python train.py --d_model=384 --positions="learned" --qk_norm=false --tie_embeddings=true --optimizer="adamw" --beta1=0.9 --lr_head=0.00911 --final_lr_fraction=0.1 --doc_mask=true --steps=4583
MLP neurons of a small language model. Each row is named by its layer, matrix (down: output weights) and neuron, and shows model dimensions 128-319. Each number is 128 + 32 x the weight over its row's rms, rounded and kept within 0 to 255. Numbers have three digits each.
After each neuron's rows, "fires before" lists the tokens most often just after its 100 highest values on Wikipedia text that the model never trained on.

L6.down845:140096184147108130168165092143086175136163136086145110063133141068129126087129146077147108190123112128116124089121104118132184170110132080164115126110167180162114210157141093133150104162129196125153151164133080145120170151170165085143123138104087165079175178099091138134160128184139139103106120151107110096121126102097103149141125149049113135105109146164159140071193125146144135134137121126136049157057085152152148134107123180075113174107159142068093079147110109081153089093164141131115101159060129165062095100115100156128177147133094059126084138167134104182099141136174123122
fires before: "s"

L3.down1214:147066092148150130057043100063148044124132149076104124130147153131141096102101134100108106146127104112180163111118120144122146092117093129109138124105144150146153147091094086169133155192172116145125090150232127187183116160131072150189111085123121150110169119149075182132122110165122153135138120096133103171134150144159151081171123109153088090106152113134094166155110105166123147116172150122181165113124167174150151175095150134153191127121066090106150055161124131135084113137085102134080074143119143107116121168147149104084153126153132128051129131067114188165119078136095163176
fires before: "\n"

L6.down481:142119064081146136148122103174072137168160115136074191137088117104109162162134071182096154108113160132149190084141124105093237186133097157184099168162149128133101075125196165216116132120100144120105141135099056136121156139137156179169116106072120096132061132154159144144158132095114156086189101131105099096159131139089120155121120101125159089136128102120124186091150118147130144141113137125134168183114160158151086125152128133100153130132140095092096084101165109053135119140067088148108115174136137098138078082115154183142100081157113102091152120068129116087163152133115146105
fires before: "|", "\n"

L3.down231:105140162105163165132170185135123119178138139121131099114161172165138127157130161082095139077145173131190106133140116107174141122163117072101082169096120090158096104137094067187146118117138109128153182154222188121172176094130109139051141122147140121160111106063135101178107122144105113135149130192151111094078138079141068124115173098090157180132122160151132085105134133175067144163131145151127182139159118071114170141137086113159061174076167128115111098100155116195100124147157185093066109143118094116164106091110116202120130170181063109126054135165129215133070163137125134147
fires before: " |", "\n", ","

L6.down628:120072146175121144191126143122170067137116136129074154116160032152106124134126128139076133111114163106113136114147111091142155081090167142206123142181088173161148105161118128063116116107111114093079083137179161093129077123137102115116146140138097131166167111092133122148130131076095043181098138144171124139131111174128186100106140075140128140146140160075162137117183117132113164151099083139149123088118122060158122120121178134100121153145095128120133117090160151144160131105180131118161080154172118094129164136103118127136107087154078109176146170102108123128111151093122141135
fires before: " |", "\n", " The", "|"

L3.down832:113166157074121123073134087201154116114095128168097100160128171135092148109158106107087125226183129123084116132167087152106145132129149125101109130153149055073103116127106124106166169083120149124176088116152160073140095126155134091201134047082130099124149187108085135177144110073095124166100119086082115137173135145130064204151170108114097093141163131121167133080094172089132050156116183145123134136110124187164162099118123059170148113116180184139107116104153090138114127148148113181192127125145113076148135130094120130107131167120079124116147093130136122132079124102113150151
fires before: ",", ".", " |"

L3.down762:163152230090099045098149080146168165146127168094124081163132187094071145141083147133134201121121117134112139036107115160141168095128165168146106079128186158189188120126127109100132142085129104111145133134130057090150123174172109078051160109104108146106163168144131137100140162171151110108133130098087172202155116146158142132164120092123142164139101159109093135094097123116169205132105134120121167138134163074113090074147122101142143126121145177127126115124110145104155149108093093129189133081103126122097112171150157133209127134132150084141136097095140156052102118114107108073
fires before: "\n", "==", "In", "-"

L6.down1224:113173120103162139093157146187107095127174111154109139128137164166147152063118120140138069085095152149095134115124088130130131167078172093098139153145102119075176126089106151130088109180110068116140151128128162072142133128129130109118165127092119143160088138106144098136078168153104185130162097135142090090087159122148123093105124139180190141108107115124166082091225150100104151098192099145126089123136098131183108153048163108127119102141131130094086105097125121194114142118115135169121198179112070114169113060187159155079171103180098134169102100112160132109162152118122161144
fires before: "\n"

L3.down727:106090101095173116072084082117146113144141103087118076116105255166152105132112123087142168126162076119098161061155108146076129168120140149115145071138127096076144151164107158131169182165174109114118097130115078131122095140131058128129105089107148183123155164126132137070159135178133144125088104127140124147124109138101095101156083064114119124109136121108116114137067192154130152138155137131134089103172157167132128120117079111129117130158129143062119084155122194220126164166113149078118154130109109078101141157134126113137132120139107182068155053088139124155155121159080155161
fires before: "\n", " The", " He", " F"

L6.down447:137172082121107126140166118138108124133126118116130152118149255142190169142123141137150082106161139129142123145135095128158133130109123129157139103100105160131130177068057140146099136177125039079132153139137076163131114147185123153137084146090122125103150125129155082112117116175148139109127187146092147124157103138162132044127149133156170099127110135151127076134169138123136172101143111181112120099171137135162106157103082165091131096094104135121131108129143126255109153139149143079104153085122135140119138095095100124110158140066127162120111050111113138128117101081118077160
fires before: "\n", "-", " to"

L3.down1389:171160140119076115068186135102097063147126179085192154156100055092093080159096130104149127144137127124149170122186117108133084116165127148109142087158136159140118126126187080130149134072114095164108150125103177166131118113132140092136177094152115113161198138142127143136100174151130215100127115073131148096092123125131109139096129133168111038100189162139136130148099159183120060138090147129146069102116124122060105183104127142097137134088092141142086149137154114141100114141121094096161146164125131117114159140111108073138100125121115107082143153073198133162126146128136127127
fires before: " ", "\n", "u", "ing"

L7.down423:082156108135058148085137102125076138161138109135142143139146221089121146049139106138144114141089121082157105171186179172159122110136069131146211054129115154123139178117079125063135156145147158095160082106108146147090141141151136116148118058157135093120133137054087104133063141140165116132135197144140133130168177143091162137164127133107086118121067075093137125121129158154107108141150115130098170098104117072147112171145109179189122192087144113177138121113153155112182092170107122168202130089200121137136147111149133110122140158181101157129108112164131106105062109139111139119
fires before: "\n", " He", " The", " In", " It"

L3.down611:113163190151159123099172064151141092063121135146149048098151164128113115108137106154163130172088103141167079127065128148141165113137175123128081127164183097068108162127088091090200152118112146067164083144135147093119100059117150120136175073115142104128099112099132105183062096115146114097118110142100134173136081135166116173063146100137089116121156147106152154106108151095156148124148173121112165120048126127094146089141112081110151120152177162159080121202107135153137142113169077190216153110097076118119165092155173134127112127134107164148147053096138119178118093136096133126
fires before: ",", ".", " and", "\n"

L3.down1355:116127142118098103182110144165117087120140132160101181138159105096149058120101148150104078142138098128149122136103153127148128172162113093103061180139112095116071124186131156141076135095153156087140098146146136101092157190195146137153081076152105160152100090081152177150136130063131119091196123183105087113137146101135139132105143161068110090155109146130132209135144147163161120089141110129097104152116080178164157136137152095088159145124113115111136106073085067110154057158135065107103120123131150102123111065169113164138114167085129142132111117133129135117118146155124128126
fires before: " |", " –", "\n", " ", ".", " 1"

L7.down131:170122076196150099134126150092169130112120118113164184162167159117144132111085120079110109148117112136143168055077043136135138134232107072150074181155189139088131154148158107154130138173130063149133113118170073155066124124098132119070096163090139134096093127087089079125094110116117087165138102133135169137179116133100142102213087140090082143115148107140071144191135120165208139132177050139124118146147164127141115167061133154093144152173088151086091160165132148217156153155153170102087104162100123123141114116136165116065127128105136087121121107159159140077165096066121187176
fires before: "-", " ", ":", "\n", " |"

L3.down1070:172129141202068174082146154136101133090121164090096168144129122183158143142077092155078102128090119128183112169150171157180153117098140120136090130105139142046160212171165137159101126179188069102149174141161096192151140129104181187125168132196114094078176110110153125084164111122142147130166141102109111144119160110152140150063179108117122072110125115120113108130155129153123151117042149129125125103095200121145149207098132099137166103116126112175108071113089116134095135103155100110159110171110109133139098102117126118085172066138142027102126130088139071120132166113132113122
fires before: "\n", " ", " –", " 1"

L6.down84:141107123120156122113156075079132113093135122129139097113134255164170195111103117146083125130110100140113151074110145081167199156081135184134189132129170136104112216121124119128074084157154116117154146106128122173136108099156113159164107168172155173088161129116088081092114095131131191143105176120135142181182166161073129086147110134108128149147143147162125115085143138101131154107161085161110128073143164163174131089140155149113118105186130107101093054107072108205094136117145094094151112118107078080137170111070120113099182140099182160134077090105108071136136139151099140125
fires before: "\n", "-"

L7.down153:114136093112144141141164053072136114137118125152142173132131128128149162106081069180126093079102114091085109115113108090139118129104120113122169122152133150127135119097094142156069131171118002138146127121148128099148079111092113087119111153117140181135142103115128073109146095124137104141098197229116184168165119148173129133133134124178140087124120141134100105142161168143102170087175118069132129118143080111124088175158137144137097062125105161155115079152121130153178156142098156209103206087132157114197218116103147117149136096151158170148133097125126148154119163075083094149
fires before: "-", "\n"

L3.down70:159115117157135116097122086102086114044101165115111062151198076124142134144078119169096157087144107167175112100137117159180155108071173104149095099128187122089125152117132153119129099148180078114073181093113128118085126108110145136129141096125140157160164106160106099156140112135101211144132148124100193188136147111134120119122142066150131039126179155142129112145136202133147126170153168074145125107129220119140129204078117116133173089165117111185140132118177139109121099119102132073146190178157116120141141158074120110115134101136144103103172156143147107154117147054163133126
fires before: " ", " |", "\n", "age", "il"

L7.down245:146136152125081131094132148153114124119097143127140081092094216162145105122075113143127142113115110111133163109034149173121116177109112099143139171144163118084152166211160109141132175189131039124142046122133124168166076111066138116137158115088115166087122105148167149098120121156158094129165147148135144094101109126097093100069120135167081114014145147108169164089186139104157148108121141129096118095124152168162123131054113096148140132100136151112140064134185110255099134140142154190146130113102107131199066152120147125128120084136152093150109126099182149130165180105102119120
fires before: "\n", " the", " ", " 3", " 0"

L7.down1025:060159084107118156112103174124109131095104077103159091107114138132118109110119120150141100150095178151138127140072200099146089125102077156103191146136104058134157122169176114159136140124148100095125086082132173115128138134106109126072107088118111131060142224057112125127134124143135126149138114182159125144092152053135121165125111067104151094082111109069139090096156152143086151169136193101053111138140071165126142130119052121159144096159113164114089101134157137120126102192092145141167141122171110097127136130147148158187129104146116106149154105156188176113118119140055117182
fires before: "\n", "|"

L3.down218:127150099159165163162109132105134096112141071137102074167130121115135106121113107060155149159112119122085084104122096170124086115124159142105113148114093211136135101114156126118097127146043155063103168175196132136149147102134093103143155140143134101121092173095097159134113114172110072169161077139111085107126100114074102148124116180077076113122126148118076078133153158149107120144175103113143097162051118168177144152140057123119101099155073089145124125154159157157141181106105129134147052077140127136176148097106066116136119158138143169133175178075098183167082134154151154178
fires before: "rect", "ed", "ff", "g"

L6.down86:128154145114191059134194119172110098140080080113120107104125095073137131133110096115098167132115148104104075158075125173123160152110083071162145141088108094117073137092149089171192068117143132110098127152146130115074171147141126128155078145178117099093106146097144136125155111141176122127154131138111097077151106107140159147121123089156192145205129159128123132065148107089159135126120167141156089078094127109189125108140124114123118072111114161094175155084138092078097138134098117130140147217212072076100096109118175174117161141145124122084151087126185147099068117118101120166
fires before: "\n"

L3.down1255:110095154191165089078106077182106129160131134148162088044102174167147099107120128094125094157067089092180084157086159114116140108096122149116085170152134122188137124170129124159104119178151093153153067063116125144150075116142108171142127146192128147140189119111122125067134119192136128126153158124102106195164125141186144140119153114159144130081110133091129125092127193143142152174088171096137133094089135147115141181067074112129153125158106092148092116208126157123103143125162041086109168128187156114101096094114154109118131144089205104132113095156157162171130144110111153116
fires before: "\n", "d"

L3.down1232:146151100104173134091176101170103121162136140112115078095064208157136134121160087092144143154133135146088100063129097197148155113111086129169143097187149078096136136171196128066132161161130091094119079112117081091093079110158136137144120096083151168098168152175155095116127158178135093152083099079118132148111107129115107139061120094114127122106139161093154145067120133127135135077094093080158156165183118127146125142142127164191157145160180123145127106127131131146166135097112168158222165085118105132088068162205122093178156129086086117094169061116065150105087100135112119140
fires before: "==", "In", "A", "H"

L3.down966:195106091087127138191150180143122117116122067151121138109104086160125182164183122066175154113097094103192110149123103093090164177126055151080100165150129094162093103152119103140122127109140057162085174186132087130120178089105119106101121116142104108095118117071197121132110128077143087102136156215098113110073098102164104119102135167139137120138178116148079111087107086167147131166092059117160115159146087125138145164133181167145137138137064135116175127116087153115144148114070117075108098188091148101096152196138147157150133072140091179085043151172150143138146153207108134116
fires before: " |", "00"

L7.down1272:065143136121137112090142110158174164207140126160137195127121072177116174122124129062082136169103116134137101174148051142122161128128127096049128154141107110125163071145130187143192125161098127188127123167096119138117106099130104110176068131091134165142111104133123122194158068137120148076168087131070112101154133119159156102213182112203121189095137121112087117158131145193151104097089139116129133187104101125116161114127165146152164159135083147132077116153132089119124164168146089076170095112082084166119174180152110088138204140141102118134152093133135171060148151077136158142
fires before: " |", "ner", "out", "ur", "n", "s"

L7.down403:066131088167103148084139145141131154088122121162157123120115110142135176104140126135126099109094093118112092120052159120147083078075109153108124136139182100117145095113155120082161142158160051150152056118064155127063115105117116118164095134083151180073134198090097116104098142157150126182111134163108136146174192104156166130132115089101122114146070094129147151074143168187146121182187183107119127128144090115165180124119142131124136083135116113112092172134187147180153120157090189104211164131132126119155137113139177171135169123141114116171108140125162179146109133135079079125
fires before: "\n"

L7.down1081:120107131073102159095100052087120127097159175144141098153091255113116134120125135176111167163082102127178122138154166096152143122105108192152204159102133126116135172156132128091120135173108077055107089123131160145132163169123143113159126085140121098124118114093136078142063103132126115149137132130152089172153121150036136182112151133082083101117120129099167133125125131146141097165154139119128198115160102111134149136102130127140125133141186146140099098111118133235153103113155173173173110088149130094182130082137085162070105159162163135156109126198107111143128213104147135137
fires before: "\n", " The", " He", " It", " In"

L6.down658:147109147169071099086088111139066178136136109149106126188156127087123142144176091051093153191111114143152214108134103122075161074170137162164090129133155123086081144111160105152147135138152143170127122155147086110117125131139085137082183095109134121167064166096147132164177192063084188129170069120186092121205109063094157117171137163129107108137121130148127126139093114089097083143099120113107126086096118168105161173165124163149126108118176092109187134136119148040131152151099068146143124135119072095089153117157095154151060127182111154133148078121145181093190120117146183114
fires before: "|"

L3.down1203:135101143115130102107128114150120143135103093183154184109129225107120119092109107150100112170138120127211096101110118131146091134087094135107088102144111117171091076121186133169097129132185113081161091181099170188131128127107149147224111084128158166119115192156140118164126132105103161154132101148120150183166226124192094155098121111131123140121116161018182101132076160176104073087191103091129158146109119147138126138140136134137117118067102110122127148142184109134127068133116094092132150100204179097108140093132196170155121114098163119137175189118101130152132098149114121168
fires before: " |", "\n", " –", " ", " 1"

L3.down39:090124099102160097136138145127131107194135086173084102122097160134186118111094119130134179092139107137159154064150076095124176160103120098179116082149151071142189126142148136116096165153158122102108143166118098191076134146091071124120106114124146107074113140112152097072145111162119146088143112185145165173115100101111118081150153105147157178101139124122097125139107154113133181139141101103083126155149123159161108145138089146154124149135149125044133130107089169133147127175088146068107147107083147127075131092172139145165143108122164119167123070139103126146066121190098144136
fires before: "\n", "-"

L3.down138:079112075191142141072095142090114127103170111120137143104133157133180147114043110152060108146130095142127082138141205106160095124112120137129115121101110129086132097122154071152139115120175100075147067121139168206148183103103184177153148147144162183144137139160177062105125119137140162145109101060104168090096182100141126190070116142159119087173164117137122079167082147153076115136123102077101150135101156114114168122088162096133148132147131139153106181155124147226096124193032094087152130152134132172173097121145170148000190096125136153110158113106115127088096138119122170148
fires before: " ", "\n", " 4", " Republic", " T", " La"

L3.down343:128111175216105150086096118134156103126152137054115068147099088142109130120170124159093142138119131065198107161183214148159088099108217126103139136104182094099118153135160089164119122112126118069063152150117107130133156197090098121122158135164140189071152129092149112141129134160164183059135139143119137141120129042111172082129129103173132095072141145172108170175115122161118143160165149114157156130115127141111101166113138141124129121193150113085102172137184100102146085189096148058138143126078122148136149151097110165089152110158141073124142171117161108138093176115067076109
fires before: " |", " ", " and", "\n"

L6.down664:125174166101121113132145149161115136116113110089119147108126255121080139106128089102108120144153174108084162154162164130123161138158112096102166094108130098189126120075072119148149106123135104132148128124153033134119067164136110104137132110120133146154082120161188127166056118134123211144164182132116104069138165051121115120157089129148104144125121118154119090100100142127106138118147163091093129122110059141112134191101054118211114075115157096053133083113160139180109127135118107144114107153103109132136162136143121154131049067084065104114163129168150155092120108102067145143
fires before: "|", " |", "\n"

L3.down382:112062097157196068146078125105133096116156155122099109171116104119135109121154135164141183116159164107131115058131101113145111139133098125178113132121131122134176093162170136147105100127156159147165090132130129121093066136106118145143155135146137131134138141118113168150128097206114183199105160179142096219177146170182127091083184093098108136152133202057154146147064200101100170152110082105143168173178178155111126104135136147131096161150137127099142151094106171114085129086096156117063147085126134136094128152092081185131124124099182102096112153185093103138145085144094109133
fires before: " |", ",", "\n", ")", "–", ";"

L7.down1267:119100143128145141163107103117177134156140142190084145129109139134128147204099090180117174097105128040084080150089033140136157147147156123042136152156101113180058090208169132117109153107137109120089131136155089082152078120122122121055126118072155132157106117141117179097115123148057136110144113205132111112112120106093122113133135167145137147119153093118072165137143203144160107156116146094131125139114046073074172150151186167088076127080147115113088143177099188082207119105097128133145129162105153171112206114162131149086169106106041157154165124148119120141102119139157132112
fires before: " |", "After"

L3.down297:116106082212139114106113114146094162095113151111141167132113100194173086141089120120123121093097109094149051182161138114207199160115100138114120126072164156048181180160112136121119161173159115133117168153140104156119126152105166174159146078159130119122151058126139174083129112189125134125148138140076097135098122161139140143103172119088162059132088128103098150197140165183126192145046125164124124119100149136177124190117130095128147116162112110146117071151052163109115125102144137139134148131091147126158104086111122125116165083116145102142029123093136117107063204178132157124
fires before: "\n", " ", " –"

L7.down1155:144116072077136147127179194077147124136154141119143126089153158175076125149115113092137176126156145122152123111165112137164117125114160104164126072172163124147129107151140110148113132142105126158090098106131108162040126181111125144085136162158089134176107128068152103097135099105115093144173133189149126142148144125078117171090130103211130162123069189086137176115121142129095106145129123076107112162147065166145172108158177146111150117106137134122136132177133144140123142081117115098141086113180117096146112134078174180113097082094152117161118102027126104119123110125159168148
fires before: " |", "|", "\n", " (", "b", "O"

L6.down1195:094145178119142053179146158167132106098086071146137102147157154154167111182103114134132014091133201124147093181114137138138061119147080122112100180135136080125099135134081108154101145097137212109113133173089191123102181100146106127083124124082081115116104113108083124116212106110139134163118176127159142132206130074134133214090144149132079144152141126132070133091160153126073103174075141183142126137141179134094134176197133120181128155161139062179130153101158147152108140102112127161133176087157164156206156133109146139114084158134155119077115117141182161078095179111157153135
fires before: "\n", ",", ".", " to"

L3.down993:164140159109141111125120092134063166118094135173104050118133120123117105101154118124153117200143156099184112123052092143116145067079150166137153132146168053089165132104134113124155094117083107123170099127088186127134139059124126108104165031097125140080216136155130140142117090121165180127070185128110173156136161132124152207101162103151100057166150152076195131134135151151133108104139164173132114092070121133135150115102141082133141128117109106146145154129138174202156118105117110152204117073111106124136136121083169157138188155153093130130117104116169183153080158125093186168
fires before: ".", ",", "\n", " and", " |"

L3.down76:119163157080130135092119128050129177089116135038101088143129095159150123078133139110084183157158174121165159099157098121085128179094099118110180108092156081107156141099153098128103186138106064142155124138083134151134141130162143141163074161060117105117121106109099189155130166109158147132212125172162109149105127175151135125132144083147151124070140110126088101121127145137069201085116116136063143146165110127141119098142131090171131144115080105129145135130168107101149124128155131116151076109093153134165116125110183135089175114131196177066129114119146150153103120103138114149
fires before: " the", "te", "lan", " ", "ten"

L3.down1338:120073128176098109115072112116129193095117155160140091028138167094180103121138106117066121080082102109152218191134161134107140108048175181151116158114155117135123133094072125107115119152163104125112092094128155125174096098127082118117075144106151144149207102120063155095125130112154129156133129063176102168129147121122134110153128112120088150183150087118096155099127184107100116192150113157164158140152137162137106134122100076172191095212092113115148126149062132115153170156170098136139146111114136086184124132105154151101131138086155145124143117157116162124218108128133133190
fires before: "\n"

L3.down331:105130109143113135137124126175099128107114105108136068097126120155147177127063131090110073070111155070095128138122097157144138126105127080162124152084133078166101119107034141163162132145092161109070069166149144096112075125086054217128111083145122148159136095158114163137137118173147088153059128116130158135120136154115179136103119099132082131083089127142076164135134161113138127100162127166160100135130129163160129148139167120220118121134142081134130120168122059121126091100146162119060169144114142185185150176159114164121084156161140206063093155179127083119131149091128188162
fires before: " |", ".", ",", "\n", " (", " –"

L6.down268:147119138212180121065141083138176123154116100102160173163176107132089171145176089137135133088118122106101055139126125116123166124071104040146079073207076174114154115170126132095098098116123154140127100118109097088160186074199141150138099120060147141065097157119125112124121147151110051080124130121099100163131138140119083158167159094144137096104077105127106144154086082123168129155115175151143053122142087151136147148123136132118138127142109166149111127112106113085167191114092170129118107167125123148144137123163087112123137099048088164166198140164146202096126141121132198138
fires before: "n", "ine", "s", "z", "k"

L6.down470:072149136084170121108132143138107122118136085074165120110136123115119163121149129143091105163102139101140157166071096088171163124095120184143126158139165127123134111106115160137101134175143122114195156155124136112104138111106070160103140136095170169091160168140125122119171080159150178213152174149163142126080228091110147128087106130093142109160120110128139072119138159106090131165188095128076088077089048153168101135107061095177126084155104116069151126080151169089148145145179150134126178143132117171136110115127136148113156101095095120158129149122157191110089084138068136147
fires before: "\n"

L3.down1460:113086138164152127089084102141129153128108111122119051058117094141180107126126120123067098105087109087123122187079196115126135120081136114111110120108093160138145124116095150160069146175149171161143072075147138104166084083098078160119060145164157134137166124076102154061144125120130124161148166046112115198138160149158177147125134120152100201147115110106116169073112121137122131150110128160175139121123159112150151129139144109167156103193135086106119116220062127085141097107172126053078162095154188082153127109141129210117125130145163154128175117154092175148195087113136202143
fires before: "\n"

L3.down1527:119108107108124094205108083094091146135170095227112124104122134111134077045178112110177169094052128113171074151161166166154150141136075170147163185201153098177201091178165139108174144119113114117096070108113157096079146170082152156102136107161117091107144115123169083182120076186152104115125114143136088081109087127072100163160103101144124110101110136105109140091160120146111188137136153153138139123133104135127102110120109123137080158171171164106098130112152127178103188118106138169155112133101117128185113093145161157164146075135134148127084064150169052191066167161102117149
fires before: "\n", " The", " He"

L6.down579:128102147173150164126118092169133199067089112133161156202191071123160128154087132103129135179139115088163123138135092165119127127133134092153177107126146158144171169121177086166115092160099118137127063162106097137118129063113141151152139060110152140156099083124126173162163067067143120099142117109110094116143079184123145076122169140080146104101094102168129100165128092149069136147134111155092142161109104120176185121070116144100095118157138148120104112132114132124103159091125094165125162115082088127044140150167167136130158134094121080163164156133114175180145145084163123119
fires before: "s", " "

L7.down1211:115107115103120155107124103159103195113158120179123102125119194141153156135128129158163130080122148118095108104107149154114103154127110202160102076125137119132134132161128208138152158162150091148131155109142190121112108099112116139199091156106153088119124143153108115133154077109056168157170113165103135078126147121152078166078072101132061104157105134136113123125116143148121153134079171133139147106154135105169122142172155080151166098109179100153103155095148117255138161161118093158180189133127109101245136082149161173140137182123127100113112153142119165140091193133112148104
fires before: "\n"

L6.down1467:116178139103080173116124129154124143149141146176039128069135072092160149072100096123136110165069164114108140149115154139147153120073169158145123137106124100059030110079123156165135180184146121108139131125150136077093157124107121119105106101171139152102132136150143088100204169125118192192120153119108118093166176076131132161137116136177145162161106118107165124109196083090121153113110120154139103120154144129180135175071101098145099068044130121069094121100132123133160170152101107139219136127147101088124128104180125203111102100141096126117140069108158152094129148126087117106
fires before: "|", "\n", "L"

L6.down730:097113148151121114172187103175083094147072122152141109152119075109157161170160116121158114136122151168127177155080116149124141119148096119188110089163120109145132158096084110116120087125057165102163139127109140147176111079165124143077139174081177153127142136089165137130120150135151140157179170200112116221117219107153162122124116099125192111190098133108117119147143167101132143124089105136121113205147108150119114150133104130140146151119132133077135205078127102108134142095120169080152133187081115174102121155097113130122114158104129163108094138102097190164113108128102158120
fires before: " by", " in", " on", " to", ".", " as"

L3.down722:109174145131091104142149165105122123120132112116143139101083142133072162168102117147161175073143155121152119171086189082147165111071073139109131068138173215132111118127105128132160102146128084125128081208124144130187121165121180084187097123083142155114147144118208108079119104125151104153117113112062049100103141136118143148127128143066131177116124087067122123100089121150149138141155138068065114137155120136143136137103066161144137116111173151143090128144154152179119078114157131060185170118130167180138136127141140115079137156131124091115141149128092093159113140095109098148
fires before: "|", "\n", "---|---|---|---|", "-", " "

L6.down239:133129137105091120130133105082143146131170115121162179121135255113126155125132223128178168157210094104110114084139102118140075168173067124099152095088144138197108095166124117140112142115139074117182130141112070161136153182180142092130116116129055132082137187132122127120069159154132097058158124102137116084095077138114098077181105127104139155108057143131108130171092135152087139103120128100073109149138082156077073114153047163087126156108138110131162183158154143188098129138173134098093195122104180153097160116134115138167084140064134157105104170101132122131111085120135129149
fires before: "-", " |", ":", "|", " by"

L6.down542:096086155117149137112139151128149190128143078109144128112117208123121130141114124164137053121053131120109098139063118115096140124089139127125168139112195127187159109084128098139078136136132082139197090151079192107135092068120094126114136146149124139150076155082123097088116083166130152126106137153136130168142177156139170099115135107120124158154096161129114094094179149141091155156140137118106113111173102096174148109093082187099122123151115078112151117111102128184125094052154116142169151149105113166158111107186174208169176114103111108167156101132146209138072123127072131147
fires before: "\n"

L3.down417:124196178152164113130231161110115094104107140105113053065133071156084157103115149152092159135086084186092167165121133145114182113169091165113166104174172072085092126138093149128109150082109117103129118083134160087120140149123104072133181133065143121145143110089153149116175144055159080124107168138141128138154087124079161156109112080128130147135174129121141127079180130132133154172147166119077154155081150135150123150185093114136120148088133126218131119077187134148132113070139110165174164143151102160142131186106089111159086118127082073146124128139135129066131118156094136088
fires before: " |", ",", ")", "."

L6.down6:073169122113101153098138131127131121134131153152071138091123136102135118107108089129093103154086138128122185117087133149151188101133158148143135134129134084062062162075117111152135165166160113115115124154156103135070162107122101130119082075140174155137099122122159097102153163099105185148159172153095108128212135095105163177110107139153144126161098096141151129107169145103118132145136106099139133104159067132164138191112110143168110078062121103052118090067086146103142156193095070117194123133138082104128134109192121160132071100136104142158126026126163169110069150137058122095
fires before: "|", "\n", " |"

L6.down1427:134172124120120142089126139091141168149092118140091141113098012134172135145107103065121191140102111144140092190165045102119155141118099183092138124131086147133139073103125174129119152117109132122155146102125126105094187117089108105089129154109140127138148111112101139116175164128070109144122045097139125136090120109065111123161124085176187048086134095186116151136148143147144109077117134109143095159151092066169084141133123170072090139130169120136160154100130084097191102148169196146135132141097098098100154099123127211129123140111098114112110117135125136111152112097113112152
fires before: " |", " 3", " \"", " f"

L7.down344:080129150120090130125118153133110152086133088148167099081146138158137177127179124133136106144195177103095117129173135136110078141127147145099160115134102116118113153186072104123119121116145167145123092157108066105135171028163130121158076125102131154095096132155168160164146164086085073133149125116112183129148074114135122149151147080099188125147119141152172095127129124124150147201178079196151077200107132140118108141084173141122094174153155160115094122150103134132156184128045169104116119119094154104084122144114126150113151147075132123132112146161100134143106088131147173099
fires before: "s", ","